config = dict(
    num_attention_heads=4,
    tie_word_embeddings=False,
    init_std_o=0.0,
    init_std_up=0.0426,
    lr_mult_o=2.0,
    lr_mult_down=0.7,
    lr_head=0.00728,
    schedule='wsd',
    decay_fraction=0.763,
)
MLP neurons of a small language model. Each row is named by its layer, matrix (up: input weights) and neuron, and shows model dimensions 96-191. Each number is 500 + 40 x the weight over its row's rms, rounded and kept within 0 to 999. Numbers have three digits each.
Before each neuron's rows, "fires on" lists the tokens most often at its 100 highest values on Wikipedia text that the model never trained on.

fires on: " by", " ", " –", "-", " of"
L5.up738:559501512478483550473408451427497484448525463494532529485495503502514469460558452475521523516542534499517549394475521555486464466473495457535543508487566588526509523500474518480505525503459452495447553545504487509492557516510557422509575522557486486491455496486439521518507481399510478470

fires on: "g", " —", "enc", " Ag", "inc"
L4.up709:505468459505580534451469478462511491513534529537538503518472570440527432543534544501553520506546519482509497464448480408462463488535497587517484553451571453428493561398454547462514503470518494459478565480453449589447529478546432493521534464472431487420547448523527435512481526509539484541

fires on: " No.", " ex", " equ", " $", "′", " can"
L2.up833:519465465502571487494503477527495494506479530448535526506508441452538548460530541482508527492487520451578466486518553497441497532444523485529531482483443524458500414432518467426611509488427552462493512455547468518477531522451427568482526480514518457439569480541533458484433457416483492470

fires on: " sh", " the", " |", "sh", " Sh"
L10.up469:512491456445511454446494443453421486479430534512502499567531507477462525502506556530569539544507431521543518514448443497450492424504487452520521452488468528508494456521502550567442477509507446528437425478518611449517468467552467532524540554533493498472483525544427532572472499569507436413

fires on: " –", " +", " (born", " −", " to", " /"
L5.up808:500436419515525490484450492416531518506488475551590521528469489527479551506560538513524479473508514507496479547452461480471531526472470422424537517515437549560467483477544475509518562462478516563522444558571543441423476470502496480520533485490473505443456475439524460562482457493575394492

fires on: "s", " with", " Athletics", " =", " round", " 2"
L5.up1010:547505506521472524492486462455546451500408513504495519527550463519542542526462434461499525472536507555474498460475532593508486525509478486492533567485505485498496507553501493548489559521529452513548577501500520480516485474544520504554433500526433537519496466477567534488491546501490455493

fires on: "d", "v", "le", "ber", "c", "b"
L6.up215:486535516521486466407534563510485516394458502457512478418527628473501534553501552400524489505516468508482565503405513532439494486472385543531439557568573517450500517511486512472539435535452520499507490456470529520484498504471519460530501565580530506506491469509503456506526515482480563536

fires on: " be", " been", " being", " was"
L2.up14:525525487530472501570505565445578522461443468407453535497517539535471524503426491457518536490564520451457467579549467469461466518495508526542469496513447467494507514489500531546498534526573562469474485499466490497491535538554499457494547437417504457440546463483485428505483491493454402454

fires on: " not", " also", "]", "*", "ently"
L3.up724:477572497583533442463527543530603475502561514401474458482469503452510523555480555531477475526555515538437476538526443520461554504518485489465545525507475550568489429505466538447512452519517493496437499422489547516572469487501442532519518454438552462454473539447462460465482500456543526526

fires on: "S", "T", "\n", " \"T", " s", " t"
L11.up46:460462490500535569537526457543453540442461501494502620462514546512513553482574555535487527467594500459590533460468512510558536491500489529537494473498597483506525587414462512484520518534438478539468574459451496429460482536436525500499411553495478515527465411525537486484485538397498457472

fires on: "1", "2", "4", "11", "b"
L5.up396:503523485494573429500472538466465478438485546445496445477511470522523462455481425534545545468487475559505474518559509502486534480604525498524559563526470477411579543534450476546506442462500423534483478446525491441573518489586531532457426501537481513491500553489514490519501411467500560546

fires on: " –", " |", ":", " as", " and"
L5.up258:506512537492512611529506553488406538559503498520557423555486495450410551450530517493455549481483509461487563507443543484467459528535489474535521478457431522543508492454497510496499466456478475480492504513472459481531535451507505491562502462439459424522516534487532471487560521457515543533

fires on: " L", " by", " the", " of"
L4.up642:473569533488556528466515552495495524432531480485447464465461480498503442450554529463534524547536532546493382420443510588480489403443518529506526523521537507595475502516476529504504464473442482499501539478498471517537532549488538486545543550427638468492497500518450515540486451475543536465

fires on: " dis", " con", " held", " recorded", " produced"
L4.up258:519569492496495457504486440499545496528482476481477483484492469486482575473496580469441551463526483451525481532477520507438610463516501547520586494548505439536565498560495434479456498492487520562543551505493531487489532514494558459471582488440550523498496517545522479568383497526524504516

fires on: " K", "G", "K", " +", "D"
L4.up970:511484546564500538557506527523502538517547505589421505569466506518514447440451523504491588537517463543491442525440467509430533530517481438494566528478508515560404507492467501451506450489429477488545485490450483483513500470491466465454517451601485498474520511447474516511504556441589484594

fires on: "ib", "rib", "ival", " named"
L3.up524:471506469496513516550398556461516547561503458531545516451486472476498559574469551454492545485484561569496472492460446590471502501484382497487548511513460498544481540544560455542541477564459583545466562446555511536513526489460578525495476522493503537502478474549485471493492430502509497456

fires on: "\n", " |", "|---|---|---|---|---|---|", "|---|---|---|---|---|---|---|", "|---|---|---|---|", "==="
L5.up557:518562561391516533469408470483506475470462453495530464473551478451569440520509512506455579536499520483488478494457480469478467514504533489391577461525513559556453476495487425483503535476503519566527510515460518487550536522535476469504477543467538503512480495438497476473472445462525495497

fires on: "st", " first", "-st"
L6.up170:557485478495576493501444540504481558482470522497439480560495455516522518483530449465481441538559521465531499548524471480482488595515448560507438524454417439416572507531487488498472508527499463456499430459526480547514478505541450492427498521451478473490491582562459538490459454470554474567

fires on: "A", "D", "H", "M", " |", "V"
L4.up428:535447417453512441486517575453468520556535514449526419541453472528441489442536531570484488561480450464538514439457479479487619555505490484488522562512415455478509431461504515547489466525512526525553489557512460464594495522457501484511450514429495491429503409478503496423437474415501533499

fires on: " year", "aw", " Year", " week", " time", "ron"
L4.up704:454570503485529522549433496533474490496519467524521568501489461550514530510510434559522478515444528473463455527497536482487529527474521515432507490471538379433491523549494529481502467565437532462520501508499476393483492464472508539546557503491553410474578579542464452528413447547544404520

fires on: " Ne", "se", " Se", " se", "ele"
L2.up126:515533509604565546532417549453469538463464528525565515505478517482463498554507450494490446497528467544504474407427480494499449434481519500404458510510436513429524526538475492465527456459466530457528547489498514559549500581521528485539528390445488504524510469502516504452461484524495529497

fires on: " that", " which", ","
L4.up292:481500504444435522507488477520524442566537539560514471505474539487448402522489555516482528535573489454493503558503428546494569513471527497436509513423512479495516501499544467439514387498476488602483498567488479498511581554519514463420496550510419444496479558483554534495486487501508429545

fires on: " f", "-f", " F", "|---|---|---|---", " |", "f"
L5.up683:502446510480536461500488481460459502511472530530554503466538459447603457557473483547499533549415475548542544533483516566486523496412515493491593488470474505574547522514453449503482551471438477493472495498485610425551527499546407506522587508483521491559456525460594468487505501548490510558

fires on: " of", " =", "ot"
L3.up382:515480566499551424432490460433540494480462490459497462527514523490406437451507457494406410509526513514634492531515499443615480509499476414521544532505492493559502502535486495434594496511513499547521557509497480513556500512551469481517509512523387483477505519505462484445536503565526516532

fires on: "A", "B", "H", " (B", "I"
L4.up601:543494481516535455543495538426576520458533485535569462561428462533510531497519522468486523532485436468555536469513510540422574512549391480516448545430460424437492488548505569454608502517567461581498467495491513420556578518512457504482481486490457515462456463477532453408468538495555511525

fires on: " Br", "r", " tr", " Gr", " ="
L6.up1001:539512465480434491470539547512484498423519450529567486554548425504465519491478458437505521495479506517491536502505447529500468462512469486447495492511439404457494441556392567475540540450480513508490520521523527514473545582469491569442500624474548527616549431454514559483449435470529517545

fires on: " of", " in", " for", " |"
L6.up939:482488554526509448415529456456458487449490414473462531549561434493545489463443477469466513610509534470545496519456478561503546556540500529573585545512572449495442498421456493541532480526465514536533540462503518591493512442495440565500503549452515516521474488511507507521523494504488499433

fires on: " which", " where", " what", " whom"
L2.up48:520455445512443468525452454448486511523440470461560476530461432606546421543513513482522507490484452541535569555555490465526509426443511533530413503489504547467453551462489563476516495491443441471585545417513576559549505486532500517428507481506489457493473505482520504599523484546494467548

fires on: " W", " tri", " w", " ex", " s"
L5.up294:431454532510552559475527497565470498491488519565446546500534489477482431475407488472479453455528536502526446542472551477506559448476557588497399516498512540528466458494393455537524487467526498509496455408544592481578528557487455453486451463567517498515518491520467497517525536501483485502

fires on: " He", "W", ",", "ost", " he", "P"
L11.up967:524498496497484480438474489524484455476513533491455493489465513525491442538480583500525460527550502448466465512468496551521530549528498539460428482505512548473486461464551482555538428484518440546518476527534521489458499460492526512475491401475503509585585457475564557493500494517466443534

fires on: "ly", " I", "road", "ed", "ing", ")"
L6.up24:503490526531507524539506473516513467477488515500508467506501457550497534605468440552518539536509517528418411387448471522446543500502468520534481539479481501451485410465475460559483464507496560474510543494556557570502387437465480475536402506491492514506492493495501497519519452474497482488

fires on: " =", " (19", " is"
L3.up606:573456476456499449546438424510515439441502522585581469455507521476452458504477395515526541470455515564511527495417495480514572504596535549475446481514478437487494474500501484512533486496419493523563575511413500467530476510536508530468473559510523522458445534475513546402508436544529485585

fires on: " |", "i", "n", " of", " /"
L6.up753:531528579479519529508483474453498451456484537493460491522469426548418524486588533547415516488495550446556561475429538492527546540496452490426540553461442494523513568486488477456491534519503561540477496489469513506538511465477549428504457480553531467463492462456528503483475505503536501544

fires on: " |", " l", "==", " dis", " L"
L3.up394:526503476431565491516484488457455462458469530498478432519479510504521564423610557476483538571480514522503502484470455438448531545481562535511586505499526548551465452454466428547502502512507528549519543465449450476503475517499440506516497535463523497534570534540556457502512557485455474454

fires on: " T", " V", "o", " co", " C"
L2.up186:511482461537526455429464470564506422536535534521460492357447508474493507487579500475594494532518427458508509430463484496442471580516485418503489549565468435462505539502451540495465541527616486514544503498479504520500562565542495555581499504487497485489530495492525540511472462462499493466

fires on: " of", " |", "\n", "′", "ord", "=="
L11.up421:458413470439476506537426489436538512547460516488437474590561469511467491486510471461446500441489563491533614491499500526485535493574556526517533430447569455544434475517476536446482517570449538469505504467496452493479525500533505540434502579519511468466498445543495488515533528516498505481

fires on: " with"
L5.up788:474511494523445447467488482510426444495543525544499457490428424531506492454533473424567533532539541558490466456452472583509534521475477532493448533529513476413506519479485454537521512458468443445623547505508544542525482574536504526528468559451500520476470504575476576520490564498465480467

fires on: " it", " It", " '"
L6.up202:503499481542532437457568517586470550548482515492469516544499404517440533563466457427529460524500483524480477427512535595500444514495474486528527507504462444606480557494535464496525479475561523510535440474443558479488513508457436566541489490517486503481495523417478509524481470529468461543

fires on: " record", " end", " pos", " Record", " standard"
L3.up629:550499531490506543443475505557478495485498495452546557495463456482534470486442493533486461534500550454539478456551498514482508575549545405480572475507438486497606463469539387462545569397497508555533407516489454448490442423531501519539476462478486525468465503538502492566472505576513485500

fires on: ",", "s,", "ed,", "es,", "|---|---|---|---|---|---|---|---|", " and"
L4.up373:461545485462530470462463516498498471487494483424523474460571540443469486489452578519461487485559522469488483535504517574511452480443481518466482460544576445494514490491593483512542449489479503544519556581497475496510577480496517493519523499521489568611479532473482522482493420557582439513

fires on: " $", " No.", "|", "_{", " N", " Z"
L5.up398:475483425509539436492485480481533541511467532482508507507448482498524531494584480566472524492509504437482505512535478489436481517482461429566523572548498531422494487517609486459514551453464523487467476467423368521494512502483456524499464524543488457462515497532555470523453456435533495475

fires on: "ri", " Gri", " Pri", "vi"
L3.up165:470466513474507520492537477464464502575586437515494482450537566545513611445510549435494509493554418470579413509499425495468551592497541541435520528546500423436460493567559523499481498481566494442474514493485488533532450498481517442517546504522505553469471545540589528513466507477421548520

fires on: " and", " h", " COVID-19", " &", " 200"
L3.up850:488467514481515512514568484557508455504474555508532507444574568524506528491466535385504520488538491576517510521529567470414586503591491441547496488442464515502444526484524515527468489443486573515582552485540524537511479516553478437476460524605486510512488488540403502424547435490491529495

fires on: " m", " f", " F", " and", " c", "b"
L10.up1023:557529575433513504534501473526484485577489607473483507499582463522606520504547464520527455526435433508531495495496562484446538552433482445467559485523477596468479549488473487445470441448424496465508473494459487523568477447530489500503523542503471555480502451522469488476535450564480483559

fires on: "==", " ==", "==="
L3.up131:555415528559583536469487482505512499475529429475462467527542441496510529518546532504515440488527510578577537446498437511540526565501525482629476512521516549446495475523462565517527488516484454474450442457474474457515518494409530499494491536489468535549519586509505502513480537541499496450

fires on: "-", ":", " at", " al", " she"
L4.up991:471524486518492486510500491519501491500373447474458615481481453497527506450471480465524527546553500550432469503458518506525530476451467541584497494479474464398521529445503443546456524523466521501472557446520482448460522503461486530544552428489519513494545415511428447504510465520552455530

fires on: " t", " Z", " sh", " Sh", " \"T", "T"
L11.up585:504545439499524497469480481515438493537539496497420500472571516439465529503467456481466530468523446490546503471488528549510539491463440556575540452592588510505506504452600484540541503499474468495516498480559491457478461560433571465509483556520489438482465447462438473531390542468485533527

fires on: " of", " Un", " The", " En", " F", " un"
L5.up209:505481525476560492416536543514483577484515441556519489503507504503488495543491521490501489512469531548547460478558477535437531431459535540519454477494508529459531464459412480525476494446523517512540454531499500467424525540471486508506505530462454500460555535433470493519489455536511584464

fires on: "1", "2", " con", "3", "E"
L4.up216:499426464527542497516439480485462522528508503518492502522525448509487448475550545526492514523533508530515463524519539530484509552593436453567432531520503456446522513443559552531528507445468430484476526517493531451529522481601506503454498502490470412502452609492522495488495481508491543437

fires on: " L", ":", " l", " is", " Candidate"
L11.up197:520491504522588485505449588518502462467472530472561502517525512487511543479589484475490470518553496487555463468576510564466545510452569525436576523500515518592497446500594485546538484523514501504415480551443518598522490499450433477595482501397576421504527508492520518485439489494499445582

fires on: " program", " city", " town", " series", " –", " team"
L5.up49:546569532526488489465468505515478510458462497471528514525536428590522502491470507426534505424555584513486563442521452519523532570488543509502454459499450398577512560469522435508534554538515431476580503490464506492521536490455479526466532514526506519529503542541425445458416547573405520509

fires on: " German", " Russian", " Greek", " Polish", "wegian", " Norway"
L2.up902:453562572478505456573475559466446529484551513498512510486475439498466493409547535504462486496494452532549532448484468516483528523501534557454481490579437489503465495449482489520511535484531516517515389457554541561519501430503512458545604519499396523566531455438510516484500456579536508432

fires on: " the", " Mon", " his", " mon", " |"
L10.up744:442483478441522424553458479459426523517436528523509531538553547512507430521449498542471528499447537537475558504498439511523506547515503444555461498491503541521499505537573510502512464494560489550544453565512517483453426478484451454522495528490437578508470563512480500578473465561523513507

fires on: ",", ":", ";", " \"M", " (C"
L3.up944:435468544472504441497472511486498422498439534497536513493524571520487476525491506514501446560513503465505438556509468546478490503487489476531468547509425443576515487485507470531529477496557552489484503520414459441464518518583511534485514489532449468491508482544504557455458498553470476572

fires on: " in", " for", " show", "ing", " early"
L11.up495:496462466446525453491521549471502444530509470518412518441479493461488441532515515433521469548516555436507507497468501537496589505530481478560435494494579510491504552543419471514451467536464512509500523517465451571478472439491498463509526470472456551481537464510540561516513493475406565458

fires on: " l", " an", " L"
L11.up1023:541488523468493493534463581508503550479425506417484535505502497582556500450542429519479477476445498502550502487451495503587539461522493635481544561484491548516417493526533553523477523483492569521479504524450518482511471470536522495445433556446420506472546532501447503527465468496535474447

fires on: "===", "==", " and"
L6.up98:479537457499617496448502502566478500518496407443478493553555522498498483453596503485537455435559406507528561527542468464496499488535491485520530520462461530427504470471506556520476485470458514471531491491413486523471503531536523478511522563425515471540537568518575462453537503531522495489

fires on: " Gr", " Br", " Tr", " tr", " dr", " gr"
L11.up448:499480446439506442510511536472464505467502473477564511488552524510487478544516475424535482544517538486528461525511568471487496497465489471504553570535547423471452438480487521411464442517539525519546495523468519451514563489473534557501448589528483506560509524426484503501401439467557451500

fires on: "\n", " cont", " dist", " dest"
L4.up507:455554460445490551530541477530525510554491512487583529449559499470450541492498519503489575508492487519401422462413473526411464491481522553582517428537469460467475490491466535536512413434529490491484439451541462478469511427571573509549537543452517413509539471421544544499585449471504505484

fires on: " |", "\n"
L6.up495:444447548509462529464467492503537506481548493475523512527572451541575486478514489516531464502464586545472553448567426499434480527500532469492507522479460490485472513518477533508490484514562487536554441485525459407515563497503487511511484554474523450483538480477483568501540504478477464387

fires on: " =", " career==", "ography=="
L2.up2:457508576510485496500482511519481467436503458499405477549525502591441454554518495460501476464485523503546494547552562499509541461458560407489458520535485467457511535471554549493537494498559494590498507487542506528513437484622471554566503489488428457451559524554488534486477534480547475507

fires on: " Se", "e", " Be", " Me", " Ne", "se"
L10.up241:522508468484509486580510511456437524479493528489547530518515491563587513568580497504572433561506417516490500469497467479454476472456534492487506475459505512528496500514510501450506437474389535503499477527453503557537540504606533504498443456429512443530476480539476464488509475513514498462

fires on: " Sh", "u", " sh", "ab", " Puerto", " Garc"
L4.up762:512567435462449555447538504478551485593444498532486477541540525524516485494535484539501532425482494499522470545454440483445533478549452468534479457351471510443521415445526500516489429520446475546513571509464558472471522460453537567531474449507500544496516478516484520495438566446508430441

fires on: "it", " that", "y", "io", "ich"
L5.up508:522472414496439500464457489530495545490447489514512454507476548529499390501505479539424430455513517597483424512501419574582414546552514540410522547438405505546498519549501498534560484567499434535560528453497522496559481442465536472501483538536530495483485468513453473509514489453527528545

fires on: " or", " &", " and"
L2.up407:504493522528612542482507502598455481512477520509490558487550538477462491471584547489478586493506476475500545548455488487465595552531557522472468539428462501462496528521543503496481496475554542494532492486469558583518473494523544518471500562542480480482546556489549445542562413435484490580

fires on: " Sh", " sh", "Sh"
L5.up581:525471488518507512466536510454504499507468457486514485519584498513504474480546503557473459428492505539468493493561501496439503580463591439529554551488498489472532464475481503488497482438508491498482537537525564457428483396466456512460473534536421581521575510502407504480472481515517470459

fires on: "ot", "con", "ar", "and", "c", "at"
L10.up705:462497528488492343419548452444497530540508500496507538501535465498524510503458467460511450564504521508481464485503522519550503474587529474508488536540525513462469526494477498517509517517464465466514521566496513515514499532492587456481457548503574531504505483564471468485515501420484517535

fires on: " L", " |"
L10.up449:492488540408488411398485541507433493520543442466497526468500555607559523436453445562522512461544488518537504532504473519485517473540536582435556567520466510506459498412567502502487488499532482492472504516484540469491557520517540512508478528513464506471575474462482560471541419523518403526

fires on: " al", " at", " Al", "tle", " bas"
L3.up744:492450505540509554510464465563449420522439488520441503474494484522469491443468532470487485520467482526562463395540460539487469471500483504531538453511490459492470532402452514512514563536481480462544438464589558453508532472539530542457600490502532520473574461476459461442466501484520515506

fires on: " first", ";", " career", " car", " /", "–"
L2.up559:486447537482499500540526541540421550450476509444492472540451446540463524517546509490517464511497534462473560489467488482501496518556425555489581446462396468479497487449557487536464559436490524474519514513522463524394503442511489535516479481500475447493449487513497563543423481388524425486

fires on: " time", " number", " year", " numbers"
L5.up764:460597444475506457473394570454507490464454476546449553510524419426527452491503400497466490553460506576445469517496473517533550476516520501457442533426449419436483521484563496568508550528453559483465542512465563483518514499538453515462502479454510507411502564472471446533481496507576432571

fires on: "ri", " Iv", " Great", " Pri", " Bronze", " medal"
L3.up250:507508535483487487508526568424505523532461464527527493498544505528517565455534527469484566488535485494470517492469415479508521467473514539513496502434468495437480474556407429457551473534568453447498480561558464549539515500452500379479534513533444463450458468480606573469515501546460557520

fires on: " It", " it"
L4.up180:484467456551526460440566452556439519604472519456430430547493430528466533532601497485532554538469520471586505499475460532415496555536461436530550489478501538550534518515547482584420448445476579543560528447474518511464441548474534497538477547496555469527554491525518571419543530469525486496

fires on: " |", " 0", ";"
L5.up200:537483536552473493513449522523487514498424483585424505478518478577470502648487470482491467464549518504459568576518434476503498483479459456466467533515510433488465488529492536523510520453518537477550527530469509475539400564488478469480500558495494404512463442558497500505522545462513380540

fires on: " Re", " Record", " record", " re", " St", " News"
L3.up785:577511517530492594479548501534420495554520544498482505502594513475473512472476510522445499517481477472535461450580517526470594493526502493476509479487495458519487508513563452498591516475536466502476487454491494437469457506454547585515477522484461479445570496491573466525510486480545405475

fires on: " |", " =", " 0"
L2.up474:491480522492458483493524507489463475508404434512492491457470499531560442544546541607401566525510494492570548427512483550560544490528401438534561484546462542492511535493473496396458476502488480534522568555494490461538527540455478488451449539502526550562421459413485522429540505456513496543

fires on: " 1", "e", " 2"
L6.up746:544450541562510515505517487508470490527519544504534525406489481444541487573475484444483539513455544501485455484538485568509506534526468481462550486562447553469473602627528510502477458549489516526501545539499500460490518598557481521477413561428503472498549459477486511485512520446475447475

fires on: " |", " for", " than"
L10.up351:464482547538482430518506497493518483446461480538464474510549487513513409471531524444429468448420620482535509498577475559466514462502413452505500556514536450545475444551514518490533489508509489451518499475483475457466499484514478461467493527544553459481520474506514536482507483528505380446

fires on: "==", " |", "\n", "===", ":", "s==="
L10.up341:450542503473610543459487442502508518452474497495483507546560503562592456428510559521515433457508500512504534563549423550525542506525425471444522480508483450464538513465480479541453497506554485519549534473401491504487508488482488463525529528465531471552498466469517483414532548495535515515

fires on: " =", " first", " only", " last", " 2023", "202"
L3.up788:562419550500495493497509470505428513475503540484526537545488445486491561553506412500495639511496502599479557474507475463479472499476509476471452553516514538459462462472504474479577541555445518508550537558542532542495440489457471532581463550547447496504456574441485553407509478512499442531

fires on: " |", " =", " -", " —"
L4.up801:522506529490490485499532536423513542514459510514491484551477489621451505507573483460471460457526479498542469457522510478517497518490516430535463567475538484520511577405568465483551509511470426559482530458451500508470537516580494593473475578533486480511500485452469538425472481521518510591

fires on: " |"
L5.up548:437488474533533465492499510540492516484535500485502451540523498491551504512500572531480470491479546521457447602585476511477498474523426482488469566500452464508478444471493545489532452426541523590566480515423507459506495517601442501572455562506589454495499449511445510477519475494571500426

fires on: " 1", "s", "s===", " Athletics", " (s", "oubles"
L2.up33:523470441481431557427557532562501509527469546440526480528420471443535474498447460467543531498502462498449470432476450594511525582498486448492463477545405487590463537493559556500442525529555463506467508559451556471612522463542496408501451460511443541483546495483562475510504540527450482560

fires on: " st", " St", "st", "-st", "St"
L5.up615:563508454514481520528467548421556563506492490528533596522495505535542488564569461494558438523449543515539537489486463463480503489476495479574581514553475492480505527498517464502457563524513430493490459481483429528517451496446472437448519442504461519515446579489497544485504456460515486568

fires on: " of", "ed", "ly", "ated"
L6.up311:512519482457522391507542558475489483494482444496473510531503500493525480509568487496495483461507460479463477458580476550523495559493401520530516514458535523429490501473473502470429480517550517477449559475532517531566460454524435517451516465568529490475570512455461573442553535484507539476

fires on: "ed", "ing", " commun", "ched"
L6.up158:471471483485513504451509545516507495501525491485574440552498423448459529500523467526475507495538505561467481452493423522499582478509427513488514501554469499472463428536480513564423532482469546461410520494578520507496542473468503615513480571429542492509500585560488483507454447496507523495

fires on: "el", " Pl", "ell", "l", " El", " Tel"
L3.up395:413462454461521511520432517497505485499453464501477470473466492523583497521562526494479487553458551511567537506452514409506541505471518616447476499574497471460547525524487484514450473535553499562444515494493508535525512485532480431535535498440402463518492452519497584491475474476534542467

fires on: "l", "c", "el", "out", "i", " just"
L6.up953:463491492515552487458416514516486503503480573530530541497512491491460497524542511505431503467491526514522578441463465498523517545534576536478532551513514469490583477530408515496516516523489467530461501495512504431464525522527499488505459474467500456498483518504540548448468433406563499525

fires on: " |", " ", ";", "-", " 0"
L5.up789:541479518462502515470527557518438498517441537474484455471534515535610469542512562476473474412510514469492564492555502542471450536570448508483492545511497495526494521537438526449493457457533523482486553517546486479495457462560524491504498430512447454540546515519505535557543436480532419472

fires on: " s", " S", " sp", "om"
L5.up252:448539486516482504541562539449463497472497445538522513524483567518531507465499451495509564508541476514554500556473520514506498534482501482481555528482497471532461518476548489530500517515490555430427489467473507501522472541425519467514530475444486493488436450510557458524480503517467502502

fires on: " which", " $", " with", " is", " by", " digital"
L4.up324:534441456482550476459500427569427527493528450571521444461459421523487482498484522486514481555510463565483545441447521560470543484493478469481507447533532510465517494439529479524519506504494433544511546487512510504503510516581507423497527495491573557521491432471478408538481437454464462461

fires on: " by", " due"
L2.up653:474510495433524520526465490505449479507504499543512444392474407570434433489533535485509555497456461560519521457437614549504475507392486525510504525475388566536485541428542472529496461471446517480500465534494500511552475491485507511469531508453534523494540451527461476516492559475445497466

fires on: " of", " with", ",", "s,", " the", " for"
L10.up37:523504517561525491432563509553513493585517510520437550511536479489534514502515552590478583524542518469530539449440506514566610450456425515456528534496548473481508482502484508481538465467454508501473552588504494471459507497565501503454457525520467474514524533521527420475481522456549459501

fires on: "s", "ing", "u", "w", "ed", "H"
L6.up118:476558530537498600513551549504542484495490532537471418539507395439532470456459464535478507510559532534448517474533428449486555546463499502533552458507463522552472522593456548495522453521483533539538511520483491504568507507507430556564493486488557436516531527529467466516505462536560535468

fires on: "ib", " ab", "ob", "ab", "rib", " Ab"
L4.up749:491498579502456512539399535532489512490491509537519458506540513510460534521524457478487539521491505523513467499532533587502534472489504387448521460465414489477494547514558505516497425555473491471489577445541519513469519558560519504471466531552453440451462486547527456393512482384458497488

fires on: " de", " of", " e", " the", " E."
L5.up593:439490549568488528483479558490499495492492474468517519523455491533476524474462493487434472532449474521527454406400489540563581442489516524535530499452428531525517495475470617509472505519433470492523497415533515523523471532525439500504460544407493538523496548568531493510523495510492568456

fires on: " B", " K", " L", " W", " H", " C"
L2.up95:530564515527488515510484473474547441508497472546437470444471533554442497452493459426445528508485550539507505489453472549480489553553494473443450536477482539571465460470461553424485473470527502457545513499493416444536552446499497472543472516498483500401407512572452549514516499518551505449